config.toml
n_head = 2
n_kv_head = 2
d_mlp = 768
init = "uniform"
init_std_qkv = 0.0533
init_std_down = 0.0267
beta1 = 0.93
decay_shape = "square"
final_lr_fraction = 0.0
z_loss = 0.0001
MLP neurons of a small language model. Each row is named by its layer, matrix (up: input weights) and neuron, and shows model dimensions 0-191. Each number is 500 + 25 x the weight over its row's rms, rounded and kept within 0 to 999. Numbers have three digits each.
After each neuron's rows, "fires on" lists the tokens most often at its 100 highest values on Wikipedia text that the model never trained on.

L4.up236:489493496480548483464536510502501519506491470464463519498504482538489465503488540515534479507481510534492488500498494482497517506528517506471491475526509540508472465455501490479497543545472492492508493481498454535510522525500491511518498490558502541517513509494482486549521473498512481494518495519493506461498492449470505468497503547494465526510497503517496494508493519558551514473461555508501499472526541514509470506510519512527521497527518493472498536449441446500510506494509467514526483502508528528514511502469553506471485498444525455512496489510496436540535516468455499451
fires on: "c", "n", "re", "p", "he", "ren"

L6.up94:491520515494519521493492493507523536523528485512480489512519528514466440540517524517531465540533478540492537510540479530485536494500518491533496495450506468485520503515490477473472520491481475473494468501496501520477494483478468496534501513512562505483534495478530501520486483505535477488475482494579502509492506508476459532482493517515491498472513503522528525485464508490459503494477449495512492483495545482504498490533480526526492541513502552456492462505523517509516522511514468516515535514506520500445481527487509507581507525506536488516549440471519453521503492494532466533
fires on: ".", "|", " |", ","

L6.up501:504497468483508560492469522440457478454513530496463517506499496490473456490543503514522484488505481479471513501514523500493512447491548472483468511512511504495528491511555483483507500536478477507473506470510499492527515514491479511502496495519481503472487419497506480494488471489497477514513511485472520554537526511436541499441503544480539469508509508506512504503470553482505527465505546498503469499507505518502546544526523515508445512470447478510488581492492476482492518473460510462510470505502464499450494508510499505488484529491499519504502491504527499501476473482504491504
fires on: ":", "es", "p", "ith", "-", "ail"

L8.up153:470484524502484508499500494522494523500545487457480497499469461508512495509468521518528506489525499524536504491501545526464500496496479522483506505517486466534520512538514478498469529453490464508508514524516529519506529518500458502503511475478503549526512487502481495491501500492538495520524467495479431555495448501551501453541535505473502472463518505514492508491448478483513534536492544531536478510512485548520555473493452494526525502484463498517512484452546478508519523477519476449526498496496518552510487484446548462539494498508516521537506498493521479543482505514490505502
fires on: " P", "es", "'", " S", " ("

L6.up82:475479529479485509531513529492512471487512520563497526483508522489458492520512512474530476484520493483480552496519516519483477478522514485530468458491521496506528520480513504536492508505480486456535487495481493489470524475535505555483510503493554550498521512467530482519490521524509493499529495480450485508525491456504454528454485467529500483524497525510467506497493527529535471505460474522489526455510486488514500501541485545476474531508471518524528498480519469463486519515554497532502557482470492466435497491458508541534511515504518512475479475467495467471478479507547472490
fires on: "\n", "|", "\n\n", "all", "ge", "."

L3.up225:505523498488528459473471515509504497497487493495459545514437535462473519526487466510528509517517531532504466515441500527471459515462481451534502534517528478543489516521515537484469475493531525464529485504480422459514492491525519483522492524503500461531503515481467507477496496463529524509503459460514479506485506534440491478496519557525504508487472480540490486462465501493471498515523457547512483498475497510461509511497499499460524482486480507511491518515461516514498487518502471479503489471486483523494532546512496473539471493512491503513457486518501481500502553483539522508
fires on: "end", "ter", "ist"

L8.up64:525489536505499514513524528511476543467523491475494498515515528462544491475477474521512502516507496460503461463514530443501505505484499507518500490535495468498519497501473463516469488510543523533531463468509541534501506507467556496505487438498470472501538480493529481486514470472475516475490535486459503522485505535480503455469522480473508520495493500478520506510454463506509511478510520481489503528494479536505548475528488556551481533476491485508500501480466429539511524500501503470516524515506457463512471548508494495467512466507503519472503472515497476521519514496473454439
fires on: "a", "rom", "erv", " min", " of"

L3.up41:472457476521465499472529514506515465491454504493488531474525499513521489483520476510508500476518478498489530461504480497506543507489493478457488538499489494498524465488493532484493524488506538487529520500488468505531499459510491489569514506448518508516515489487505494461524503524531461526529490513507441477497525523471508540464483535483513484461506533511509493490496443501460538454515503552535550506521513519532523488537488467489500527543471506466513548512519470485460465491507516515490500460531494533526495518482466530515492512491532513469470431517470520533518509490501481534
fires on: "im", "e", "h", "el", "i", "a"

L3.up79:471503412503510531492491503513513510526505512476532471526523542515419525490466479491522502537511516500517529509493492537445479513502502541496495511521482532459527510532449509501517466523498475539474497465496524551536466505532514539487511475502502494473501489503485496494528519469544467518526509538512539466474496523517477483510470513508484531507538485525509519496492470513471483508499494549535469538491497475513485528499481494531494469466488510520476551492488479467487511480512554491479509511509531514458512565503474527481487499526509490448533474487521475478521507509517506522
fires on: "ic", "al", "able", "ro", "ide", "o"

L4.up569:476482498434496516519473539490487491456475522509519487554537494456474536528518536511495462485492486554490496547479502536522492510529491531522506481456481504467469502502519492537499532461506512546462500533508516488475513488529516509500483473513531503520522478494505480508533518511460483516498554492545535518490520522478491511520495491518496509510513488514453493481435518534526474527476484494512472510453521520510489523494509476520447501497544493509509478500492512508536551501536513460553579536496534526517488469517488519522494538524500475510474505480479482473493527496518506502
fires on: " As", "al", "h", " At", "ar", "es"

L4.up383:519530471528470513449538517474489502472497471491493482509442509458500480514466514546470528506475498520519523481507506477508489491533495459485472481507512520529517491489493482500494498468459530497496501498482464524456522502447520444516498494501474556523471450465496525508504455480484484491513547554511506537497487519526487512479554482506549498509495556530469501509478488494529513513482505547513499462490451489555503496488455518513454474521489514480513489484465484469487514456520471517520529478523482515512507516512446502531490497492464531497505497465505505516549502534531511492
fires on: " Ind", " ind", "f", " ag", "al", "g"

L4.up683:482499468474523475470468505513527481517493498520464495547522547469487492487491517511533532503514508507496490550469492464502491546434467494499464520476506515471455519524453482493468503512465524490523516517506476527523506500505491522485490503489511550489493494521491472491475491479521508475502512522450469519506478502476530488453476454532512506544512503494537514521460502508498463457457527513520490478529488574547492505534495483481514494467511486505488485491537515479488488542516470471487534511491506492498502458499486490525524500460512505522478442518525451476530553526518554475
fires on: "i", "in", "ther", "ces", "iv", " University"

L6.up422:495489471504502503498504525448544458504482546497477446512459482458467489539507454485528476487532471518516502504490442510509500468498525504520470489497514465519520484481483477488498456509509474467470508506489504492523524469516528491432508511512484532501491489518520494483512500514473506481499487503496502500441519509476463544473510460553447520503506506493469520510480544483515489583524486470513481479486510508502507564470468500510480551513505504473507488507518473532485428497515487490534526530455477495491484519488515497484464463506527511550496487479507497518479528513469509497
fires on: "al", "ical", "ary", ".", "ent", "ial"

L8.up137:514497487536523523517475523477494483525479498490480529502523506449464520489485517523548471510535465490505526485466459564521546492507522523464487485508541537471477541473523482509497496505485521463480514547507502500468513471540487486525473446534486523461533464506480505473513492489494520498544477468519491501508514469466503484502453480486501494503527536495488495483559492490462479485466480516501509531485505507475452486446513487511513521469514461507510479481557525461540490492518506519505499516535504491474461513502528527519520562478495535455510475518492507496522455510533492476
fires on: ",", "ever", "id", " that", "ay", "–"

L3.up643:489512450478491508452508566500463496491507509471489513467474524530489518488540486533477532484516490473520520527459533471468523519465520536516476488488489503520511456511537495522467504440522516469506477486504454500499503498507494492503507479504482490530519476510554527500483496472505548502524515463481502543509515503480474480524511470493509518478536489457506511466534520476533513483500505482482485506422514494549518503518476532438512492530511507489474504531490481475509467533529491459513521457548485518488486518548521517528465543504514501488449470535492519526502513475521498479
fires on: " as", "'", "ased", "ist", "ive", "orn"

L8.up222:547502496520489513490554491471455469499543488498475493495496476511508518490511521485474476489482497510514502483519528466481478502462516567503513498467538501466501536499522436459490498542494512537516482526541501450499481474513478492465522492491480530488501457464484505503507525525463506501523463506527536505516529488463521496505533516471490532502448511501492453482455547468502471489458500480488537516510486526496518477518477504478456512476490552522451526525490472515496526513530477511492529451498551512463501524475493520483454464448494501469479487497507473492526489477518482503
fires on: ":", "m", ".", "ap", "st", "-"

L3.up71:498493508482503534518488554486495467516479517524474481535526502516477477512500518523513499467497532497501549486493515487540493474463492514507519497486474516511514490490493504480481503508541484497525500513520521515497482500471504531505475460500476527520463575500535484491478487509468485501524529530512516466556510485496491529506523488470551505494543498560476528529550578536479484484512474506502467503532464540506538474497507474484512484452546482531506496505474466502491451517486490465541498517528494488424488500445479488486518481458466502515476507538492482507460466511491489503
fires on: "ur", "n", "in", "au"

L8.up302:431480515484505480521524495506511534516520468486481471493545493479499513517502513543525480483508471499521501488504473548503521492498511528461494506510520501515476513450444465529502487497478513503524505542490528520494478525522479488504493442473495501517519537482497480535545475508560468498522484553519465532470511522516469496523466487474493511516475511491509493518519532536511494463495538488516463470524487495487502448489482529523498522488509532495474477473467517488520510503502539483514502594493516530515488491483552528548472498497441516482505475493462467509521508527488515452
fires on: "c", " c", ",", "ever", "re", "v"

L4.up167:499542567509500473568530525489533535520513489486453497455505538534497530461522531487512515497474538487500491530506546501520505543489491520489506521524510503508512496545469483465511523498483521492523494457516506487510522486502494493533492536474530520510484509492527498505515477489529482514502518501481492487528532550487537489505518562482507488549477496526512509529522483547519495483519516504470489544473494513510545455471514456468511508487505476520465532469472516472526460547499480513512513515521483453508526563520507540490480498454494469515482511501483470553519482534490511511
fires on: " de", "e", "te", " of", "ime", "ne"

L8.up210:492491526551499490486501491490490481495471505477485504482502544466549509482465499525541513472470508529487452505506511505491512496491520497433499504464526486566485507486587449450517504499493465492471487510482493493512524509493486473535445518501502512538524504502497488504514490488504501489483464496533475476541504506504521502509443456516480492481516511464515503498496518512529511509468512525537520519477543531527448505512509525508505559500481502576491481476523482513488482517474477481530480480462531502496511442489519541533516494521500499484452502494527495546505466528486473502
fires on: "'", "ard", " M"

L6.up287:513492502513521549506483497468487532525521504544493527556450522498494463504490507479556519467500495505515471484486511529472555477492520501491514493492520478513506502504559499543486484482502543506470475496463509476452530520499481533495541481512500529534483460502506510497516511507486495475485497475492532522514500493502486503507489510531503513534496534501456473522461514494518498519469491460506506480499502491473538538534535569494491487483549540507519483464546474509470512541463512512509526495487501517444527523519496507565470492505492509513460490538474456500503558521483446485
fires on: ".", " B", " O", "\n", " C"

L8.up454:490446489499495489474513498531487495475517502471513521456493499504504468496434508498499511487491490469475493486508526491523464500502439533522510466492505493474501539501527535458484492538492475539557493488499504530495498477496494487450519502532505525499526498487538478488490465528494503492449467517516542520474502462485504539585505534508498499483519543497485529518466500497498532507483469558509495519482481506471483467523523537482549504556539494469453492491489443480496491524537476451495540530492500480468470542516490480477499517509468472492524481494516509493523463505499494485
fires on: " and", "-", " p", " in"

L8.up50:479473515476484536468440511483505492484522465502488538485480527550450540504485471450504538493539518478537530459532495530495501539481520471502481467522493503511459494473502559513549481482512490476532497518488542524512496477482511512507503476551460490522496509513483513499491493491485479482554505506536560512524587537494462514468490449544512487497526487520518460493513473497507471506527538505490519514505511495495537550524497503519489538538490515524505508475490488492489520493544485522514528465484526516517489505504498473528509530494515502496488503506503471532495455511485507463
fires on: "\n", " ("

L3.up263:474532474491513532494495517454542481498517543498492453452492536509480487537510505501472507519464513487459449512458536487505476476510472434499547532516535511502491508515475515528520490458496511507498521543491506498484516525482526494450550552529510480485470478497493487467502501442521457472504500513469486496480532503488534503531470533474467485554481479532493541482504473493512546513530511482504509505490493486491484482471467475504485481495467445505476528490472465540502489498503512479536515482495481480516518477496488458518468463499459493516478475528475505483525531475528466478
fires on: " ret", "ter", " place", "pt", "al", "h"

L8.up230:499471513481504509502496547478535528512485470477547507552514482484514510519498504512504543553468531488485543527495453520462479474462499505512442533507472493511491462514500511523511538543535448511547493516525488490481546499435481494481514512518506575518547507498521476511529518521482473523485483501532513480500507526464515535518492480489492514527526532479510486511491458502457501507482481507497532495531493510546497517507525527529519480514521526473478540508525508507487505449506441472505538476483521517533512480513475520523500491513517502526516509479492504499488528504469471435
fires on: "-", "p", "v", "em", "ip", "f"

L3.up479:485497529457490509523485524484453481522505496528500475520485538528542545471494475484477513477474513502500482491503492481501521479471484494486510495526518505489493508501504539458499492518505517445521455512463483490492496493469512505471481492496461497514535491531500476550527497460525524491510426482541492480467521488505485490543468492478444492508478487495531474479496484480489493534512510530508464498522509512492553512468531491513514502566578478461548457508509496493538528503533511513491518478464497475478511485516463530501440459501489464530479479505479490542504533471458488501
fires on: "ion", "ce", "ice", "en", "ions", "ation"

L8.up233:490503488507476493472483468481506527554460499500483504536522510495513500483513533519541485478475496481526465517514517493461520483446460520451476505520533528492514508493518437460482468489506503501500458520500499483488485503530433561491451482571496523471524462477471493511486542475483487535456542480498481486465490515498534509514521500479515519526514515476489503528496445518509530488514509468547543522489508464507529507480494481469452525549510469462466502512523486479497488472503532489527540505507483523526510487505535547502474495495475484524512495500529480514466522494500492507
fires on: ",", "ad", " time"

L3.up687:491475513477540504467482487514514498475492498464477526473496505511489502493461491486542483490514518478473480450495533482498481489478548475497436493469472486490516502548489544472539483502544489458509506505516492513470471503500538522481499514510516506518474477468497511508543519509531535483484488524473515480484476496519483506524497471512491518495492546469560489512533481443501459508518493485477468546495495459466488478478526509514551515482471492472526507503486522494488469511487542483522502514484483497434497545469495416507519510530505499498546478445521502536500500549506490461
fires on: "ic", "il", "est", "ult", "st"

L6.up621:498567528520506522492505512475492494520474514524474500506467470518503463488497566498473514489510512510546518488521498529490509521464535499524479447458503462485473475468508484480423526475486472483473501518523493461483532483532465554538454482550512502501542484465506482477474447457485521459486477510487477522478506471484534513489456504472490508520519527506472510510510522473514510497493457481521489510522466485486516495520492515502515521485482479514494540472503492481506498494497489545495523505519502532482514472502527505538454512558521513475539498526476488494494515513548483442
fires on: ".", ",", "\n\n"

L4.up490:469516509459499538516493516528505555527486485510505507479476562496511519445468462517501518489473523484498474509486488477503482517513504509508513520540484521544445501492499520520516502520488513523491510480475490481476488504530465557469498504524480497471451514500504497522493470468494461474491491481526462528530491507487443499487476477471510528461501466494536492530475501508458515479472488487458507533524521546458507503549483451457497497479517465468486523462516538490494472457460495472514474524448514434501495482517503505501488547496503514490491477491452474484495532484504543495
fires on: "ol", "ro", "if", "iv", "ric", "in"

L3.up83:497507485502506500510461435487521467467519519517473528459455550507521525509503480483505490467501487479485490487503508476488490507492503535521464490501470525518472507527463500486496493484496496538485516475492456531441522510489490479455491470521495507452499483459505488458494508481509503504505430495506460528482507472500523455499543475496533552472481494495511524462529478516500524496520489487470508475525432506490509489518537523428485491514544488521527507476515488529469545504560505516496554485503505483525453528509500483536493494491537507480495517481494458478478520498513546473
fires on: "es", "ist", "oc", "ists", "e", "ot"

L4.up244:525463494493494521418508527464480518485476488503487530471487500512475496505503543509480507521473488499485501489508455535462554489492519529528447498491486481478529492462505474502494560505499487558479526503479504483522467510506480455481527518539500491528514483519462495467461493489509457496507493524463524526465553503486494508486465485539505478497465482509508495529465465475494552449542468507497477510523497490465464501476502467506473483476509551511525482476522488491487491476502518455509519506515520489512505497531486509551481498534508469561474445509475494467527498499498493476
fires on: "er", " of", "ther", "le", ";", "rop"

L6.up661:522495518514524468544474501466493493481487479459486522499532555484505525491467512507481484487505520480512458485492478501476539545463563474484534511466489480525533561509472504499501493522486497503481486501477478510527517492520491547522488483530471491484509499486500487493555511545476509493506529463516502516489478511496502467486501445553504497483523507512475503520521542466426509482512514537479517575513511509486472517487470495491483472546508462559522525448513464522491460486542504501492569463470493509521518501507489511485512511508518513476509503491503514512503465463512473484
fires on: "b", "w", "v", "ist"

L4.up564:510481507473466502529482543536523487525480515511518532509509513567484473521448483520503493490454489481484520506493530549482475502486522512532525508479506522480471528500521463470464498514501545501513554439489522455483506508472508542542485487480417506487453494536512501501486469473465496513539499515482457472504501476474529495529494434490514495499509507490504455508520512520487524515506514513501500468520545505549503455507500494521475534482495487513502497503455485530518489483486482496522521512553516492517468469476524525520489510508512478490497462497421480527513502498504525509
fires on: "es", "e", "ans", "in", " med", "n"

L3.up761:481518495486501507485531483511469482523524507488484476497466481544464533498500524500519497504493459488512496538488482477518488466497524480494441505481468499566481460514540444491460499468498477486488498517477494483530494487521481469458439535520475471530482455519547523538457489472483493476526462495494500514487499541455492485500510477510484504534462481517481491475506500532522494507524466427450532517506534491490464497472509476495521512524518541486514503455460514534469490447512510493491498502525518523486520534528528505528489497511558504534496519465470516493516472501501499475
fires on: "ri", "ent", ".", "op", ":", "le"

L6.up445:471512530484456511486455535499498520512487479480507544512490495495518544474528458501478490483544490461525531486551473519486510538520516503547514458530526434514536507493494484545505508486513451505471529510458505503506528473477481514499494520486447526505517466479502536462517475523493510493523547475527480490465497512459509523470488527514515439439502515530532444475461512504516492482495479482509478494519501492522486535541495471482518483508477522460521479462474524487495527498499504514462491498492464538502513508504534546509482508509515505510527527542523495493491489504522499447
fires on: "\n", "[", " acc", " re", ")"

L3.up466:466480507456459475531512476478558499477513500471481475492486522489522470474482492535520518478508535524508527508457520500505492513493525503520510504500545520518509510500508469475507550495539485501491506509505520513489501488499525480508506464470514494514514552449491464531501545513461502518480504485468506503500519468452482492528439481497521502483512481465554516538516507510492500537471515490518512512521496501499470528482514512469493482541473495517555475470520419489501536481469447496507485506457479522520518430503458465472524534494541467520517469499485526551496478502503489513
fires on: "ear", "b", "am", "'", "h", "in"

L4.up488:474489513494553501495521510474468476544465521492541458495507485482486533469564534510470541522488515489515507491539501458476503489521497458503518451516507470516469489530463489489501487481563483490510533529483500480507501453496483496517511491504466504505488479534549506528493486537535466485506482519501518487488511484487470456522515441499502496479487540517527555485486540471490463536520524505470481491480486497537488533484490508476553517505491437493493540496468487481501496497524532507553495531500510489466477533515511549510478465485522494492479469467521517469492464530485511479
fires on: "ight", "^{", "ate", "-"

L8.up125:487527525503485514453511526513543485508527484522508475497521500484516534530473504512487490512524463536522477479428503488469522492493458497468503506514531545484510490471521468497483443520502472507525486515455476471493476477491501542505460563532513540471465503507438504526480483472472496520533483496466512501489518540489485521492506484504504507508515487520523533520501455480473482511474515480561478487485498500476473526529492487515465536518522526497458534528536493495466515493517535502470508483483518469495505475514496476527534494459467501480475502509524530494485578525478520551
fires on: ",", "ad", "g", "-", "ff"

L8.up675:504487493548510551476483484504502523495511475473447487532485491492506480491498508504516515527489512475498502491493518498531517508471478516447519511532473495454492466485530517493492514451522498492449508509494486538566538492508509522485447505529516519501496500480482523522469528520483473534508490496515524531499469536498512473501486479454449486514538501485467517487530489503469482520494458523537502477506503482569471523516506516468451494541518512450519474490487428510512503457512515493471544423466511553494530533493496505519458528499501520492483507478486486512497468525506484502
fires on: "p", "s", "ing", "o", ",", "ain"

L4.up216:484493530535479492502483513461463514514463497502510508498436498525509507477478532486515504518485496527462511476498464546495446526505499447505469514484522542502510489491498500527494492468509452448486488482510499517462543530508543466436510514513497481459511466506500496519506490477505501503480510543489532504475516473548483535515478518482523506504464494516496483481498515497512507500510578528547499482507493505521539511545527511493454510515519471490497518469502503557417491520501481502492477457450493517517534529511486511519458473529482521517539484499502516467517514510515459482
fires on: "ast", "ty", "g", "ip", "est", "y"

L8.up261:509513492469483468530492505511492497517506497503492486477480538512507471578515552513502485489496495485524527503485479536501533525497509498493465570540463505513493520501493505468496481478498490524518515499479510491467458501481457543487484456488509519540534520481516490529524548522495493464497496496496513528523498452490514545521453509503486531525512522536483483473470479513497468563484493483455473519517522512517487484531496525526501505485453478521513480495525474494476503444480489505445473489557496494504460535515551455492465459501523521464499465490519496490513555540506493512
fires on: "|", " re", "1", "ly", "019"

L4.up66:477497499569421479495511521537523509507491528492456483532505517504493505540515509489501489508503520539461527485480507503468562514536538494482483483486504483482520516452501478530494521496490494497481479531515506478487463512502466502503499541530498478537549502527468525516499515491487491467508477521445506520522527489480533520500536495503451516468503519475543507480475455523506495559513492530512487476512493484514515500525509451475471503512546516513507515471531531567506440508504540460495493520535535482507479474485515547490470483495486511516520475527487539482480483522518513528
fires on: "le", "i", "is", " as", "er"

L8.up600:526498468497527511483476493493493483469505519502562514513533463516473509495468481522448492517500498545493531487518498499504492495485509488513505498513505508515499475533546494534499504467552482522493534500504525473483489513516501473470524498494485486545515504474511521550492482526504444503473518518532503493486590496514506492478482535534521522479506463501545452483476480455479488467461477528523494480507491529472532505489503533552464478466543463516468498486498543492464520522497476485499516480553555492539461509484515490567492504496495529519514479487504471519543466505491506528
fires on: " \"", " (", " des", " of", " s", " play"

L3.up142:501532488525501467517490507482510483520444508487446474504533497498475517528494491513510487492577505488473505512463484523523508479510507501464497481520509467442524498544455556499530474485529496516539458534496492494525499518525501555485417504520469493490486484493465507515521481491498453528502499500520472498456514490527508542545521503510525467517482517523500541451510486512517482524528449531499510469518512520517521486450460472482491500467489464491520518542491506500493486512516482516517531497465474514509500483517506519539455513455511500542534493496549481489491522483526499493
fires on: "ut", "ary", "ent", "u", "al", " and"

L4.up679:518510527526475536465463501487431493481511520431442473557470500513525504500492529477521500514494514493501481469509495512518530529540543471538527504509509501459535469485471511492512495487506525517497483496494500489517512485499531499491491498502471534528425451485520524528536513506494490462496541516489526519463503563535488520525504485480555500469493464495477504498488519521496507485486515506516520502483474534476504452551475523521449487467466520518519549523512444518521522492505529524534500488505530509500505509503526521491494506519536547504480459491521478513479526486470495503
fires on: "ec", "as", "g"

L3.up681:552470511512491507574504480490523476443510534481493483489478531486471508492466500523460532498470487522535493441506495503489511472491500469544514542490479507493549535525509474501508524538464466523522502499471477535460517509440478487486512505499472507477458481493512512529471519483521509531439477442470501538481489545497529477503495509481531479473484495478506481485529496511471502512485501515479478509471499473521505462502501522475492497470492495485537512485519526519481485486463486542527501470469468537535496485551522512525502518492555516478512497507512467472475494522542464536
fires on: "es", "or", "e", "v", "any", "ors"

L6.up56:514486552453480520531494477503517505513473473521517458487454477476448477480504507520525471499502493494526490529547487524532545473499506519471477516481540513485521502427469475497517465502493511478524515541461525505505474520496518504508453496517544511481489501471519479518491493478513514507475501488532470501527493512473515486467523487506521538538532488461505509507481458520473525487493510483515499523507528464449464524465476480494443517505510460476474504488515505508540462479528488531478512521522518492550489474517495485512477446462501519485465477449524479506499529556475458499
fires on: ",", " of", "015", "5", "014", "010"

L6.up304:487511516507499466432515485496496496502488481500509521487480515511462508502445448483533505442475518534486486509504500504523485456528501503496500458460528499534477500488523525536507475465502476524446541523524501454524544542477493512482453514484510498527486492490460479530500503464528516518458499503463512540470521504498499490511548508515554486496490535488537508465514499472480558484458519501470499543492473518487515491468502497496477531540492482516495550512474507494501487502481510505522554495508487508442491531491557513522506526452494513517499505547481540527508480489481513467
fires on: "-", " T", "T", "/", " "

L8.up385:509494533487500514491425518493494486512474496524530528481460479493492486529479487500513519537521541483540503516505473470455516506519457514492512520540505513464478502537485506498518513494477451494468478541452530465459514512512478542493461519557513481492508479545527485537501470467500513479505512555551485481482514506513480486486528518507495482472526497511543482506512503523494489458492471486534489509498502472537566552472530519530520495534473473465525470474481489468462514489537469466501532492535494490531471530449516533501491515504490508536512514502522523467492486486487496486
fires on: " (", " D", " T", " ", "it"

L4.up319:491497480531518538461509503498485512474490492490512506552486493439482479482474512503482506524475496476508513481536525498500479519546555507473479490494491505497520470518509482510518510499495516530504502461496497526538529523487505509475531522478489507487488512533518551494468529492543476510482454482514510487528516522497540479526460491474458492478538530522470475530514486492550514508514535528457434481508528514528461535512528479491485507478503525523500523496521515463496524534487530500500475467546455502449500532496505528484438486489528497519533527525522498500542535439472540461
fires on: "o", " bec", "ten", "ter", "ro", " so"

L8.up576:526479498484469522480494549509494466501508487477472541549481465490517500490498458483511454536493505479524551464511496494455506489438468507519500499507504497492493509513529506471468463530505480481517515553507478489472498533487486477473524469500495518484468545516483492516512526519466487535519453495487530486473515502522511516497508457517496489467515524515456466540523506479499528475503511466528527481471556457512538477468460516472574545489508468504483463498497507460490543480498495532517524515515486489458521494544479515514496502488502515485472501500491500458522502571484508518
fires on: "l", "N", "t", "\n\n", "w"

L4.up708:526506494551490489475496498500484515501484490572456527512449496550506497533456560477513477546493502507522484474522494498461509511517522485565510524511506494528492476499479527535529491501487505501526526531480471426482450473477495478499484502528489487499466509484546507508453513480491529479465498483543516509482489479508454482546480520472519511474501523475500510489510492486499505522483530504488496503491502478524520465487530517532499503459523485497458519469488495526531507507462534472540533548501518529527462481487522452503490533465505478468500548462524501487474509507512475466
fires on: "ver", "un", "ers", "n", "ow"

L8.up380:502504545522485491484519511493497562507559489464498524502481525523499519501487478488504509444498494540438462501480514516519545519491494490491519516508514458579503527466505505505532487484502502474510503518487512505452489502454466482498550497518527510505493546546520475495568541450526519506503526491509476493529549511504524475468490534510502516487492519489529532540490492503514498526477499469490485537492499510543512486511497509474524537466535520555504514494472466465497507477507494479493517523485477466445494512506472498538480491463545475486504535511488486459470480474494489519
fires on: " de", "'", " De", "m", "e", "é"

L6.up575:471488482532552531472494507488492460483524540502484506500487513540503483519511515512500519510455493444479467508509520494494491519525499492477505513492522525522468455462533490546494504518453533492538501555497534524515512462523498508467509503507524540503546527479540435502539517515528510529500507503530487478510499483522497478489447461435481519506496489468509458492484534478527475535501511497469443460471530480497507495500494454542475514477483470473457504512485477499552495468488488494486533499513463480536495491498500513517484500505480479492474532432505488522481500487517461499
fires on: " to", "ail", "ir", "-", "un", "n"

L6.up112:516477479524477485458497508551539519484482483436511529465481511515490509529493532510511476522527504516517515482531531534481519481517476474510506512479488449521494492466509526483469462481558530509455522526535486506465503470505472484477500484524483500516551508500506490504472570469471468508475447481464517454502553496502484486507478502482494452469520533496501522524496504476486532523472488469535503442523523501489498491483469524512529502491479484472495473468460497543480483488486499477511482484490468486516522549444504527527472522475521508537482492523516479501517503464482540523
fires on: "on", "l", "t", "overn", "'", "em"

L6.up15:517459492489506478520479481457484545485522527440531514519529467499498539498451473508504501522427534460441529520502495475488491500505508488495532506475520524530509505502502524518481490532497496538524524513448489519509545537479537470472463519470485485454459527502509476510488477495511500466507512460515541489538444473497528513498495516488486527497528488545521512468475513485495496535513505520491514484526487497508507487529535518518482496544486497485497448500521504503467501498508509476511560450488548532471514489469494530524454492494502474535503497496554518519518521501522474471
fires on: "p", "v", " ", "et", "ens", "en"

L4.up138:503535501509476512502469497509514501455514518481517442462482539507544524533478412442518487488504501496490515484513526491537525484536483517522473489493498514501504484474478486503499516491538536470505462515499504475532448511533534470475512486455502469473502530528482476505525499486524488532526463467533481520515490568479537533486478446510519532475564487508508507521520525472508491506521486467513525485494554491515529482486507493504506530463533532550524516468507503459487485495503519535499514484489495491552516537512499530527469491487513500508516533507529508532497486515503535479
fires on: "f", "om", " and", ":", "el", "l"

L4.up607:472507538484451496496533501538426506479527517483487482492508487480519479522487507520530447523481514465465524496481503489468528469495517469502491481503524549499452473542541488484447481493508501499497501497472465486475472550516513496476506498461543471514519494513483510506505451479491508475550504456522514492538495508516524475490457483508508493567485491528464530533503493537522474506510525512470510492475483548483485484504529518455522482488487460564509468530549452506512493501530476502536512513525459456515507470486498489520497501494467512489487531505495523482470529488514493482
fires on: "l", "art", "ay", "ast", "le"